Part of a small language model's weights: biases, 338M tokens.
MLP neurons of a small language model. Each row is named by its layer, matrix (up: input weights) and neuron, and shows model dimensions 64-255. Each number is 500 + 25 x the weight over its row's rms, rounded and kept within 0 to 999. Numbers have three digits each.
After each neuron's rows, "fires after" lists the tokens most often just before its 100 highest values on Wikipedia text that the model never trained on. A number after a token or word is its count.

L8.up1779:508470515519500475466502521525525523506500479484546436497526506482456524493479539506450537521456538516531504478500523543485505515507507439488488525487538481487546467478537499514477483456514506538463470518454506491490487544483486492491497478489525523502525429510497533507488478491533487515464506479491488521496509504502477453496487479555463469427532497512502566518457437476532536499483512500533503494505456509528521502493523474436491521558472466519501486515506477493498501514488475478525500498481499485535478471468449502476513495561488509506493486511475503524514473508560521512
fires after: "1" 18, "4" 14, "2" 9, "7" 9, "5" 8, "3" 8

L8.up1093:483523524521482504544502523533508497461476497522494541514519497489500504495545556502536507502437496493481498492506504505495515533466479514474463540504467520511473478488500512489472524505501491518496443517505503515507516524496523495515522511511521477450507524520494505483498488494543474484479462504527482517482527502485463493525522559471474502485507443553528491498500480467499491518470521447449505493481504458506553488473512508511488495496528555519513495502478492511437532520510468547490473506491457487494483528515488529516487474484499505512494498535499531509506499515496494514
fires after: " a" 23, "-" 14, "0" 12, "s" 12, "/" 4

L8.up311:524508491499521500543518484523490527473483488480498495508483495506497473512494529507545474514477514418499545516481511504536508507484515491478526520496521516472526519471531528480486490530477465510513540457489503457476512515477492511496475479505502497480463503493525475513476492481500489496534479511491525550499484518530516468521508520488516484507482447487531564463512484471470521536457480473493530471494512470544537497484498524533514519500507511568479465470529491494478497474537504554510542482509482482489544534539506506500458489507516516501547526510533507520494482471515533527
fires after: " a" 36, " an" 15, " to" 10, "s" 8

L8.up955:512515502485502501488485499502457520510487475488481492489492498537527512479513530531494530481480510511499522507458503525493473518454494535552481480541531478506490534538471488483489500515472478511470505537465504533493485544482538509489447476513508509465485508503502495519500531503500483510446477549437470512507479490434487471474475485480490509521493493480503520521504511518522493476547522517531493532484504434490445474540479505517504507513486519535507471494504505536469531494496474498503521503489461524502483495533535485472498518470484518517483473497524516521504486511518501553
fires after: "\n" 42, "." 14, " and" 7, " Dur" 7, "-" 6

L8.up42:511495474490482483494501473503507510473496516487507478481525495514509497449458503538503495468543517488474528491495465476519510440511483493480510512536532551534493459490487533501486510525593528489519495504487533523546491506513508503532479476544516530444497528519506471500505439498478527516479525516475536480544473531522518494496519497527508545489484489512492500488498543513499544431515495513493456479505500487489512528504485508484535485560503498492440515501448468503502531469511502457498547502489478483475510488489513522507503512495503507495492495505494487458516476488530508485
fires after: "\n" 57, "1" 11, "|" 8, "." 4

L8.up1411:515505540531488527521509491550514495533534515511526517507512543475478480496506484526525543477450514511488509521477543499476528510512525450472524446457477456480448476461467459490488519542528480506495470524504490533493504502522540493514490514511502528502499459481492494442493496506465523460480498468517483505477470467505461524479532504532506467506537509502480506514466493484505523502520509521511483512530481492477524490535504487497470505486488470490514507468476483514488480460480471515504531532522517446538499521477450503495494481485532532505561486486472505522483517550460507498
fires after: "'" 44, "s" 8, " of" 6, " in" 5, " into" 4

L8.up498:481531544472485502499501538527492529474526513456510532488503518522553514523461570555512494547502510501544476445468471524533509458501509508543438503548499540512474511484511523469514509529496524517501505475535514484514456491510459523521480463510487503465496499497482515528459455460477473538543491528482502537492529493498490529508502509439494498537509492485550512493498481536498519518489474517474494478509542449497513512545489516514504502503516508479489497466496523524512517525576497489502461518463479486504486510499507468477480527505507486523507524516481545495517532486492538474
fires after: " " 43, "-" 10, "." 6, " |" 5, " Re" 4, " Se" 4

L8.up1390:489474517460524488508498517497493472492509456530482464512468514484500502513505502518469454518518483501500544480511486468511538497463490503515453477430490502501464506491491504521491515511519464487482499502451536505483508495470476532553511485462502471509463453498507514487481506482434473520522487484512494502531530501504468490485486470526474530511478538523528507495505506520504490536522481531530491522531484481511509504498502548495511526488487486471470508493494529449491514498509504469517504498490498499503525532502544489472505475487524504502547505438481533569509565486462472486
fires after: "0" 46, " " 44, "–" 5

L10.up249:444466503509472483513482513467489506506474454511522478505441511470502537496520484537500476464501518530519498525521542508496502508472511493494544511499492485480511523477514479502516486535471476503513472455511495539484515539497527533502506541494530462500496501492503474508532533474508521477520454542468512516501478495503505493502481528482450507485560503466551467477532489480500489502482475513464545447483521521508564534508527521486520504479497479464515485486528470458494461500488488466490527486521506473504528496531501510466507503461490520504504515487515539489532448500472494439
fires after: " |" 21, "1" 15, "3" 7, "4" 7, "2" 5, " was" 4

L8.up531:543478514480535518499503489514488527485505500500534528493569485514476459492512488470503484483475524490521496513501510486474533521507496504480471502484476473501514516569515495505488491495560504512484542553452517488519544506456489490498448505562530492502503513539510496496500494488526494481481541482484475515480480471527524501546468511557509488451535506431535525496543514504510520508526494443469516465474521516478511500512474507474470468516487546519496531474548475494517525499525549499540528493466497474509479494516507482525486495469501483490508519533479528533497468497488534512
fires after: "0" 25, "9" 24, "n" 6, "2" 5, "1" 4

L11.up851:499527548483521511507508494492503511457487488476483473482529560482524483455510506519545510477503477484522512544512489511466496496506504483484521526407476499520525456510517576440470530527496541471520542493473534507496473503520519495482505501531528545477522525516475462481503507483524506470498511469524534525510497456491506478551463524481482470505488473489518500498478444476491507532542503504488508475535533438522530498490524544536459480477490500529555495457520505436498540470493526520497470505516534517510500489508517475487521521506536479453499444485516480531472501521518501507
fires after: " " 68, "–" 11, " (" 10

L10.up1150:499489505522501460514497496473497453489513489520481493480470476533501508537536520489474504531482482505507499500478522498485503467499486520475500482506485511486517509518461507488483449518442536461455504507505483476444532490503526510493514446499511441475519502465475487500481515546467510509460498463501503543491498523498521523472523511509503512568480523478524501502512491472489483511531488503484517474510524508540517505495551474452541533481477502501537516486489502467518459474517464503501476499515518459519545476507518538485556508504480484466521502545490481493482514513487480551
fires after: "," 18, " in" 16, " |" 9, ":" 8, "-" 7, " from" 4

L11.up124:485479516495494497504533461496512567532498529455481532455474487454462453471455491478482511495478475511514483516506503491538536526495487451498496503472467497465447496527465500481468460512498457506523512491496460501503509516490483542509475496527498484521507472510467468514525510505494505492498501545501518510504546536514443488469482526520453506476479505522506509477496495530511511521467463497499497499475507528528461502497498512466489499459534469452531497482525526483508486486489494457494554506488479501507500522473507471469524516530517531507523504439519474502499497491490473527
fires after: " " 75, " |" 7, " (" 5

L11.up1244:485481502494511522492525543510494493470492472513516471495560477504472513470556460557512522548516491534529523515491543503496515499485512506469471535525459498509481506531519486495535474491510511481521580513491494487456496465532496539477504551478500500504509506464478467498513466516545503464467472477472511506497514479497523517531491558521526485468485509519503519530500484521519506448472490519510483450524527501490503476527475496530508459495520498472488475484486475499525497491506493500495509501534495491477548495496507496477490468455517511474497547534501508506501441504471460459
fires after: "9" 26, "6" 24, "8" 7, "0" 7

L8.up127:481528499486500536526526482508505502468505515514486495550496503497509524517486426474473460505541513489508470480470513458524497484534469500492462510478479442454466498452501503490474484501485505441532530526492458500473520536483479510469489512513492541452530527488486490438475503490517483498520500538476520525526514516482474515483497557501510549516527542492500479516508477498519497504484510572518554484503539513550507488523476479501497537527476490480519462485472490490524504501531467491500498533514479490548536518479489531500495527512536531482520471455496471481490479465472514498
fires after: " " 38, "9" 21, "0" 6, "," 5, "===" 4

L8.up1464:500477462481501498491483468556558513496454495503529544501484541437481506480501529500474512521487529560490517504509546511508506500512501503546532492517475457516524529482520464534461532509468503471498491482459478505469528431475467492511471480530470489511498501514504485484485471461529552498555480531503495488531478462492474526516523510522476507508491496526501491498496542534511522546544503532492495495520466503501482510477509493542516540540486472504517510456492501509516502483476512472520509454505476447540464491508503523507476488536468505524550493467475521519504494469545501492
fires after: "1" 65, "2" 24

L11.up876:476512514464549465508456512492494435472532479491435519513513457477492482495480487490485467491506537483515512511514495497495520518475474527490504478535513501504502464477480424536514479529469498483505498510483474515514483487546485481508489517470515444510478502524519523520492515475477540513483495525488492472474515508510528513531526532500517528537492528487472503466528460483490507500510511502515469486499518470522474531513493473513455514541583536495506461502487509517481477500509502568512497507472464505446483496507471531500508429460537493503519509487476524525481512495499506532
fires after: " in" 46, " on" 7, "In" 6, "|" 5, " of" 4

L8.up570:483517497518544512510456490492504488510501466556508514478515490515538518495492512495473497450547464512471521514511540511521517501497495476523468486459470470461559489508484513483490531483486484424486526513509481507491545515491491486509500480479493492526494510477501513495488497551518534479492455488512520505518529478506508512471519497456494511497484509485524506545484510506474503450519483521538487501508485505481501445466513482499498534554465532526518450457494566507471504502481495451504527465516530489518518488540501513498492443452471538458509526440464550456497521456448461525
fires after: "1" 55, "2" 17, " " 15, "3" 7

L11.up250:488516535532521534476536470507476490487531548525539471483474504546483473464496457526514512471575532476520501494511490473514476555466490490468465508450558518519495490510479464458485499547538503517504522530449468498475537491465475498503531520511469485501499551525502504515475453502591534508470488465497502506522528546531485487524491529526516496475478515486500526508492492487488546469493478465527514497489466478492497494502485498490477538505508500520487518510488495484472515528515461512464534520486527526514509468473490498469475535527519503496539504492503474548502474520486532492
fires after: " " 40, " (" 6, "–" 4

L11.up1550:492498499529481505491500562533451524499473478498539490471485513472482521496507511490506509545483538516517488467497504506490545497495458486496515466506471486535497503513445529490485462515530490504581493521472524498535537468502485476519459505475491487514477528487488489509496486520463506521519519536531528500529509522454496537467484506513541463489485544470491494482453497518466532519463491466544458517510518478507508446536500504518449551478528527494570524509483528493517542515484506482467544492457529489511540538468490510453519508456517496475484515487470504510496548510500516513
fires after: "0" 47, " the" 4, ";" 4

L10.up202:519504491519523477468467513519494511546471472515464485543516493435509478498525499495524501495447484443488542532507518496492485555483471519502472504532481422527500523527477506506523490492513588491494502548533497497487522501520475497479478503505532503486487483496508489522504523532521509500527529442492519525489529487488524478491485494458512509517517475485564517479486517448488497504527496500514502488484483479489503484499488483496538502504466498561534508512488511497495562513524542454512538507497529489484432511553536498512496548490509491493504518505490508542523495485509521494
fires after: "7" 19, "8" 14, "3" 11, "6" 10, "5" 9, "0" 9

L8.up360:479529475506524505502499468470487464474492471503544507480500518507510504532503510523500484496453479518510551452497535464528547452476558470544451488501447456515445497548519462516507462517524504503487505519496523489485508578500479507496500518519478474502476494541483504489536546505517477500537509503502489505528522518517514473476487515493502535490511523513464480545514510506514463501511483540494471482456535524518522524473505523535453467484493484478483537518479503511525506469499528495496530470493481479529527525485443474452556502473500527501509509464468478478438523514471497525
fires after: " " 47, " is" 4

L11.up1111:526513481519484500494493511503500522442460509493521462542489493500466482524544526511444525478474479522518455520503492510526458503508500493483490505491474522503471504461505501490480512508509506503502536509482513495529497507464520524509537481471503488497521530556496494497519508509516475504484541509522523502538507507498494524491460487471479548474457539491517550491515483485527500504516526520505457519523525534501496486475473491487497517459536497521487514457498499495488493484468475519511509514507529444485470510494485517506519483533474486509549502455492584524515503501502529540
fires after: " " 32, "1" 28, "–" 17, " (" 8, "-" 4

L11.up1138:466481495483491459488550486474450498502432471528479483489495478477498496474508497525464547485476519535533498511457504501508482484475513476480468476506475497489468539481494492508495477500445494492531489544493471518493542527524544481513490481516489485465534481496490500507517491550537524455504528521486514494511504485541498483505510500534474511502527486490542477483467523476503501462483540485517521532527497510523469497507462517489513509475501512512498479502501508460497514502485525461533505489451547505502479495490525516506513518511535509480523480501525541469497483510490500499
fires after: "2" 25, "0" 17, "1" 16, "|" 6, "7" 6, "\n" 4

L10.up453:450530503478568464482442518521517499491468511518527480463472483466495452555495489547501503520510491494507476458464514537485472489512505488495506483534474512515496483489546481502471487541532490501496502512495537503541533511505494505510481475475496473469461483520520511508524470492537498480492511563517451554524493508513489561515465535463515499521510507493508532490501463511480488522533464537525471477539515470486467493486506495530547519495511495509514500538506547489507487470470498507482467511505476506488509503447480513511527488511560492475495502516472504475521520463482518538
fires after: " " 24, " |" 21, "1" 20, "|" 15

L10.up6:484516473526515528476505528504518492492529458458492465480490489524488478504504512502458535511491520498501487484547504518469483483502474505520490510507471474523501493490496479533508531511485475508481510526468483496451510513505488492452511539500456529510526458513485524507492531490520516551514503460491503499520468513474530557523491536486549529496478487498482531463483476485467504500453489508517500497541511496516499489529477555516503539445479483554540504485492516552448490471539482451523527501495510452500476497520541528481505463489487489472525513477500522493474518534490482499
fires after: " " 42, "-" 8, " in" 4, "." 4

L10.up812:514520523504538509505460509503513523502476484501518481483492535480546477480542480510492465471463520524463497541542504524481511489490485479455482482469455538479460477527493523515480552495470490512540515506463547471494493508515498490524477435479480502475474531515477462534497518471481469481491491512445464550502524478512500532504521551478533567509492523475512524476497530508489500523472549522470525507447501527534497526477507548467517537513481500515485523474504479537525470505525539527543539466479457505506525508552491519499514485534462517516497466487462506494485474486498480486
fires after: " |" 71, " " 9, "|---|---|---|" 5

L10.up1610:507503512546489473499480478551474508512511486525474508526490468483498495519548485487523488497564481513531482543510505497530518531522470498501490503504467516472546497509480504495524486499512446520495503508480446500494511517507540493542527523498546519523494519510485500492488503515472492503505542530544533501532520483491503537519472479482477497515520505502490495512527491445480520526517522479491471491466527434504479481516517484497510528489541529542503517483526492538485495481539485520468465495514513442488495514512506501510534544492459490544519451525474515514501492490499476532
fires after: "," 40, " the" 6, " |" 6, " between" 5, " in" 5

L8.up1742:500462518517523461512529504548541503442519491521500475497463512545477473567513477519488519478527542521530529504515527520506457501528495500518468517516500478478541537512539523479481507472537492501502500531494547542563476504487490470520515495518504531526516567525527489485467514485507487505484506496486477522499482531495496507494527525491534473478480504501525524505513486536491483466484497423531484541488501467466504504463482496465475518506469564501502487472506489500489477501460496492520490501508500534517495449509501479485507489500491519465528483496496536504475487501489514462
fires after: "9" 28, "0" 13, " the" 12, "7" 6, "2" 4

L8.up130:494503519490477511488481511515492518519521551460525520527547486473485508532514485513546509516513536537455480494504494509511474510545484505509476521475513457466460522517490498490496448515556450506512545463518521513502483470482509509493535501525440477478474498523511503469485518496531484481468475490497500527499493480487497531512506520557440520485459481525496513497509491519512471526508503525457502480512475549538548474535475456459531491487511517521493502510514476496501518520507499470546525520502516514493441497492511513527472495484510475469488492535527465449481506489480437489
fires after: "0" 37, "7" 8, "9" 7, "4" 6, "1" 5

L8.up99:453510468510550569489522494509510492465500516521540500479522486509507513480509521465488481487509450501498480524522474482561484475482500521494481482490500525487515515511486485429489482514532460484468518480534566514550478524512507528481437464517466490507472503517471539512468512520484470562483501511503536537542483526489490439471450483489502490534502482484500479513529466517512506546493532538501465470526494512525501531453490497487493464506484460496508490513463509472508502480525478498511517530523499466524543496511486518484510501476446514497516539498493492511537487533476488525
fires after: " " 85

L10.up1015:531533499482508501525475509504530515479499529525463489504483514494486506524459492484493498524505547530526499489489507515513485464488529509555477509481499492478471528492461454501503514520476499486484497478495497488490493512518471486469553447494495532492480488570496491500544554510460505491505473481463505446470505510507510494515526462513482498508502493522478455527479520498489487487505523543459504484485505503518510510524514492537510533514510522476512493510499490530489500479492501475487508538511530486534487491502469484477542495536442502526543508446516543473506528514498476537
fires after: "\n" 56

L10.up1108:502586485534514485476480522488486477522487525479467534492509519473456503522524494483478513490537485466553483503509491491490496509508500490508507476454484463495470532496542493511534497485517543511513487530498490481540472463507489496571514523513513483519549512516509511477521492513518497478509524498559511523476562509527512507495447486511484501472453517435495523525521470485456466483449486492483492458542510497503478531506507524520518508512429477531497511496524479513526514482514499491529481528506509491501460444491493515486472502513532514470495490498469494483514502447484527489
fires after: " " 61

L10.up119:537542511431458475485506484494497497470523482516507482465486553498512483508496473490508526472475478536517498535493480535510553475461512516480480473505472494433536466484536547499473496517463517525484488533516484525499480520536511490540482539492454438507485504528486501537491518503476529487525500503491513484505509508485485498483482491497504472498535540541527514484519529493519501517513497516504500535536516535466519491492497459507474516488532451475494480502468490538516498460474530436476512527493493482529467529503501486530551504470503486485539473484481507457479474475495509481
fires after: " |" 24, ";" 23, " " 11, " (" 8, "1" 6

L8.up587:534471475500521471485529507505471515484524551504503460474470536509488515483526472565510496515515465491507516505474472521506441503509476493542505493517477483523515456507485464495527512511503511471474472449487498502481508470509456530505488452500518514456510522535462477493513529513508526513470470536511516464515516466485479460494494475511515551536467484511528529510502538483494519552473475521488546498532453468491511481500466540464500537498510558511436453467529483490511502498524484490540486520507483522491504504516518496497481517487453482501544535476495519519489501507504448527
fires after: "\n" 88, "." 6

L10.up1647:485486477498515501543497485471494509484524474497501498508444504508471473467519424508525491468446543523500483499519483527498541474488469496436522483536461511505499454551487487482511500482450478496513479523490476544520523541507498522482518491527531465476505473533467467480478520482464505536434497502451491521489466551496523464503512505484534532484477502492512519483459501492504478495488451503518536545494515522509473524503496487471509529512494525471528515495504498484504535519482497503488503517513491482480521514485512530487493551480498482502463450528496473499494459495475466503
fires after: " |" 38, "." 12, "\n" 8, "key" 6, "0" 4

L8.up184:532501528514489510480526522501499442509507502534499537492539473538518511480495503529508469485525484454496493507481478516500539504494477430493483469468459490482517499505542486528536518506496547459509516476492492508503519486495519460539501483436468438482488535479501498522505505482512517487505518488538488516523518539531535541495495525511501509472490527522496523500506509526508493503511467529523553521505518520513520515532471510545452500508489507503556502559521521471494482456538516480521526504514552490481497465501460553538505521467467481461539506474475530496496496497509502482
fires after: "–" 69, " " 26, " of" 4

L11.up1787:499507484515479483500476502464496491508470540511545496526542514475520491524500467532522495510510489509479511485535480514501489549486495483488471469505544504547510487507544516514538496454550475492480506494471499474516519452506506528466494490544534496496487538521489486501519512516545484473468435500494492504499516474551492459500501525447500528435488544559473505492502487485455488470540515534502471501497507514519527491504502476560482461535501517513463468492514490513490494516525510490524511479502492489538499506521498476519448500498509481511562506506508512482514484513489514516
fires after: "\n" 51, "in" 5, "-" 4

L11.up245:481521506521472469448493500485461518547515501533525468460517479477487485490499491495520506507514483464525502504527542507493468475502478471476479488461484515499509500475483435470534487513503487514509512478534513454495491491512489505489486459480515512509509504531497489531510462525474481479550545508552484502531508504527464520566468517488434473530525487513509503511524464454494533527526488496489510501535522492510513497514501524517535508484516504501513554464518497469506514559534510525488485539487459525503467492503479506504495508440478485500532486493430485508470487524492497513
fires after: " " 49, "–" 18, "0" 12, "1" 10, "9" 7

L11.up859:518522491476507463522481513468536486467509476497463539504504553500469465477511468490507517506521503493552505482485494515513539495476548532521559476490474485509510480468463492493526514538535469489496488526538521522481482516511479530505470490448479488482542508505510496475493522516506473508499497500474481512508522498538535417481505495502503472512480537466468483485467509488499468527533492499499468502503512463553490488503532433464498476463494483489517515495473480515439497509489480468517517488513504499532498490523461545510543516515494509486481538469475444498539475504470505510
fires after: "\n" 19, "." 17, ":" 16, "2" 7, " |" 6

L11.up318:434476553489524461498513473483487499468470550492519519461448520506526507509544521499510444492489525466477491483483475480492477527464487489530517479487486486543483473525525542520465524529540475560448465505528491520533492531478504510512474447489487487485490490487494472509511471526491467516506517542499484513492495503499500495493470503491446491475539501493478510483476501543475491564481452497492509492501516493509539495528514484505524470476542491478504495497498492495479494516463495504514524501501497493503513535489509518506528490520491537501481474469523508479553529508469525472
fires after: " " 43, "==" 7

L11.up615:485506516465477501508536515497489493485476500486479495513455539484493482442508529513484457543480521541508503522473465445484534493471490515539569524492490505471489526519491481509526519476451503493497537536453487492453522494480485501486488490503526517481458460569517480509473483536511519510489521498514507511528533497483517486457485502513536521504518488449514539499464510505487483465520532532483497532519540491498513518489525483491461509565493484486514540498485462466465489451513487507503516487486540514487494483512508515551493537492527489468491471523510516532504498502478526487
fires after: "." 31, "," 14, " It" 8, " and" 5

L11.up1091:470527501481487529482449492471494528484483449510484505520490490508457488484477544517477506519490522526492518461504507537509464521503512483483521465542498507465427513513495469451530539496521496495518488509496498500476473461513480443533519507514523517505500524548533455517496486531463471524480507528466507493544486489479483558463511520532481502511533486494481485504484468503532494515492526504510470542490516472493466480470506485538475541496531480463492502474547486530537508447496497508504493489500496498536457504492478498501516472485523501518506510513455552481511508448475481503
fires after: " on" 23, " in" 10, " of" 7, " R" 6, " Apps" 4

L10.up1268:517523476506491466482486489438460490502467474503492512437461448487475523484500555507469522516503494446541503538500501544519509480480508542512492479485468454483519474535535507500483487519530508491515510526483488498504487515511532525482482478498546544516514476476486507506545499465508543485502474522475559525500498506479485481516498470545468495505493488494495479473523490518530503498497525531484483496498490476497510477525514499515478518558478513462487486522512477517459505517541478487540536483494541536508478518480503460482498469474513495508560555476493542469536481501501549509
fires after: "\n" 55, "|" 26, "." 8, " |" 4

L8.up1602:519472478514461507511498483508484517551490484493505521558521488480540509514495525531524472527497491505508491515508479478540481532483491568475510490494481514492474504507498499519484481515508482494512491502535511513503528511483501537527499476532534463527502526485526522493484509529495489517527545477471501485464541479464521525467513496516490505489525537483521519528571462472494489512498462521495475537519476487500514509526509457501533527545504442528495485494546455504506518533463483478545489491509491489525516495499484558505502490473495477483493523498466500517506534502472494490
fires after: "9" 17, ")" 14, "0" 12, "6" 7

L11.up1639:512514459511508547513489530504486527452502511503443511514490517501464467455522497466479527458503455501510501505472483497500469529507507528519514503488479493480496513510456519488491468490502515532457477511505498509549462521544490498498498536518508489487480505488468523510491484505504575502515470505446513518464458499526488489498477520513548504491496512522494505492476524531470563510531465448517483497513459511503506439490516503457476499492473521514481525456457477484529477459474499496494458494522525486536494504473494492494484463533509494497523527485484469531528482459475464476
fires after: " " 35, " $" 9, "_{" 5, " (" 5

L10.up176:495524480518508530467467553537482492486510491507458546515499475483515536477475515448532453492482472484458490525489466498489515517481510535462457504457505487493490570538521522455469513434539488513522486520461480494505486495480456486536541533473496478539492485531506526522479521491528516506491494459498510534477568444501545491481523506519467496466522530521511513485489505502560499511488480484530492480490489503481543507512504502502529535493496487467522505498510471533478475478478503491505502508485494460443477526457510514508518468493477546464521499540502458531505498467506518493
fires after: " " 35, "1" 11, "8" 6, "5" 6, "6" 4, "0" 4

L8.up1249:470507484517478515495551512501545501518456483472503524498491445504480477515433490488470537471501527501516537472525447490509503458510510471508512510550507462523488473500491499525542428482512506455512489495524525509515530519489539506508507525509516503502480514506534460501492486511561475548516507462455501501494506477503520545517500504523477505477547497541540533445465472542536518512521510482533538466521484520522508535515538533488505481465532520470462553504504450455513487500549481472525487467490486522477469503486514486518501541529513526556447493442472477468515491484507503499
fires after: "0" 17, "9" 10, "'" 8, "W" 6, "7" 6, "w" 4

L11.up581:495485457489528521548529502473477497520484455496480491462483499503471511534508478486511552501470519488499527497446507524495470466523537508538529494519465485466526546466508525493507476509476490497482509496444538571492491509521489538484482496516519522486488453514466521493476498488507509494527511514506542490457463503517485497533522480537481497514517464494514532515493477459490468547494522513521453472489507494490543476497485518531478488520513510472511493473481488500490513489465487448499525512526496502497477476499441496499473485497468477510542478524484433522492542495499498491
fires after: "\n" 46, " |" 6, "4" 5, "al" 4, " and" 4

L10.up283:462454521488503492497500522507495489426459498489468507527516513499507484506479562545506513499469501517514491482512544539537479530525505473468508466491488518494468471454520492509503461471488483469489532516455493478488541520488550487492530512511512501511485514521467490482524525567496514507529502476538518491468486477501516503532463562506509540482507511516548470495483511471497482505454494485559464479466482523536512519488487474514457506480522535542500521495516521503520526496493553481507515507499497525534512502510496494507513484530521455517495491512454500474475515500491499460
fires after: "0" 24, "-" 11, "2" 10, "=" 5, "9" 5, " an" 4

L10.up100:530478515549502476523489541519477541505479521496455547507511496482484523509529498440499502515511483459482477529549518502552495489505519540489491473512523484463476539489464504473426476511442483479528539510547505476477507496531488514533531480474490475543468503478488484488462493514493503515497522487509503515533500509493530527471499497528490486503496491486513514479547463497489505479513491500511475469480490543518515482513484547461528477519505474506540510462484517472487494470505480501493511529460514503500487479490499513508526532519501457487519523489511451525494543533478479499
fires after: " the" 40, "\"" 7, ")" 5

L11.up281:484479474513493522494500454522534530540478471511512529512521524492475473489495452478477480477463560542492480535548519472480446484421535459490474518514494470488476490489497475473510570491496456478498501509539509434482479519488457472519524476466532537510502542490500490485543478498551501481539510489506486501526488517517503493494451520507527484514544539515503571466472464498504509484480497488510497516496488525492501499495538476468492550455505478519522511497499513521520517513478519508515484519474474489510505480500507483479514476501463515451536505485508470469535525480506490519
fires after: " " 52, "1" 14

L8.up1026:512550515510482520477510504543515529497493504466488506502506499499514482524463493461487515527518480496495517493483493512475474543518529498519499540490479538518517481544520488483495491509541489516513497482477551505510521477453436515499526447504457564506485534520531486527486502499437510550482499495494512452457503511500534480462492489506490519499529496532515513507511459480484484469542530520501469500488521498507515470509482506530543503536532521494529468425532492474501502483517526483540505496524472474471510521484490496525530518454516448492480477492473466486519478501470529484
fires after: "\n" 73, "1" 8, " |" 5, "-" 4

L8.up762:509516514451501483501505483470534576481463461476518457468527501481524466521505457458480491519488533508497514480547497467516480480476498505529462518484482496504506516512514471562493547533503538494556506498482468515486504550484470485522502498472496480513482519544507497454527505501491514494497481483524535509489494462499526505492556493525522500543507482528518511459454494509496524471470443515508503460525528534509534458451482466519499478501495461491446500483505516490521486484464547475484530469518510532536497509520505514494538450477501496546465494480442547473459470481508497495
fires after: "1" 66, "2" 19, "9" 5

L11.up518:495514479478507509507511515512510493503465453526530510526526450512504524491503477519493533457463496487502514505531494494516504489497493481487466527472480489556529488533455511510497510554494513526514491478509476511489546479521489521473472491530550508451487481508518524487461523488480489479485503511503471521555525494489514490519484495503520495428479485503485447516482497475509502554534488483505506478536431472494481427495509495519523517488490474515484485522498464464478468519522503485494521503506506487516504482513496496526507489500550484494486494462504528570469462512505485467
fires after: "0" 15, "9" 14, "8" 13, "3" 10, "7" 9

L11.up11:541487515488512491470522499499512481496462503527498471492484508554478468505521508544498481562527506529494508511527445500472487472470497484514510516514486489516483517505524474529511513493481537511513521519483488482517499460462501505513478512467497468539528517512524490542426509462467547512500478533483513527542524476506509554473542491469506515471510478484549509529504482517473480439521510493526504515486529526531507525525525505518533474540492479468466484502495498464485490493510529471522496529508473512542439526464521507555496469506524514476512486508459466493533478523489498505
fires after: " the" 39, " can" 13, "-" 5

L11.up298:480555508528528525514494506494456501478443449495504521491482505477493506486530510544505480496494504497473513552489532543471487493521463481537488476514489498499494534532538497468524507479487458451488497481507511505497543545487507474493531506495443518487523492531526513478469544492488517485526495549501507542537486529511515484491465525474494481511535520528528513484470453495458482539503482528475478447504508497499496483500506510511528525549461520512543496474471463471454545494518510566441498474511499540541487450500509542513522513514536490470520548476511514481477473481521514485
fires after: "1" 44, "9" 7, "–" 6, " " 5, "2" 4, " Team" 4

L11.up1243:489529509512538503494492504428488505489489526525468481507465490461478519505490498528495486469529524485530485501541548525507527462488554486472462489495454511491469495460487541463472483508514502534498534499525464529477499493483549496476498542473523504498540540507485512500522509487468474501493545476497502534500549457483497477443535539486516470490482532499482488523496519476502484533449522528513529474524482513498487551524538486551500455531520466511481481490521509521479489523488518496526517540518489536446490475495494485508472569509477533519477526476529479478527525492484494529
fires after: " " 59, " (" 5

L10.up359:462504487565463533505486516474484488513468487464489539458481470508508484459472478505506456516469484490509482492475495462532472529509512467485506501517505471461511492513516506527482478477486531511533484517485488485559483527519476522506466522555505520467482486498509495491496519482522470510497505492510514483471522496510511485479518527498476515524466479499543537464508515494480476494505445498516508485454493499485510530529462470459505486530569464445479546497532461515531519498511516504501471520497515458422513495549483531474528514511514523504511485526483491510431510493503533534
fires after: "0" 18, "." 16, "9" 8, "S" 6, "6" 5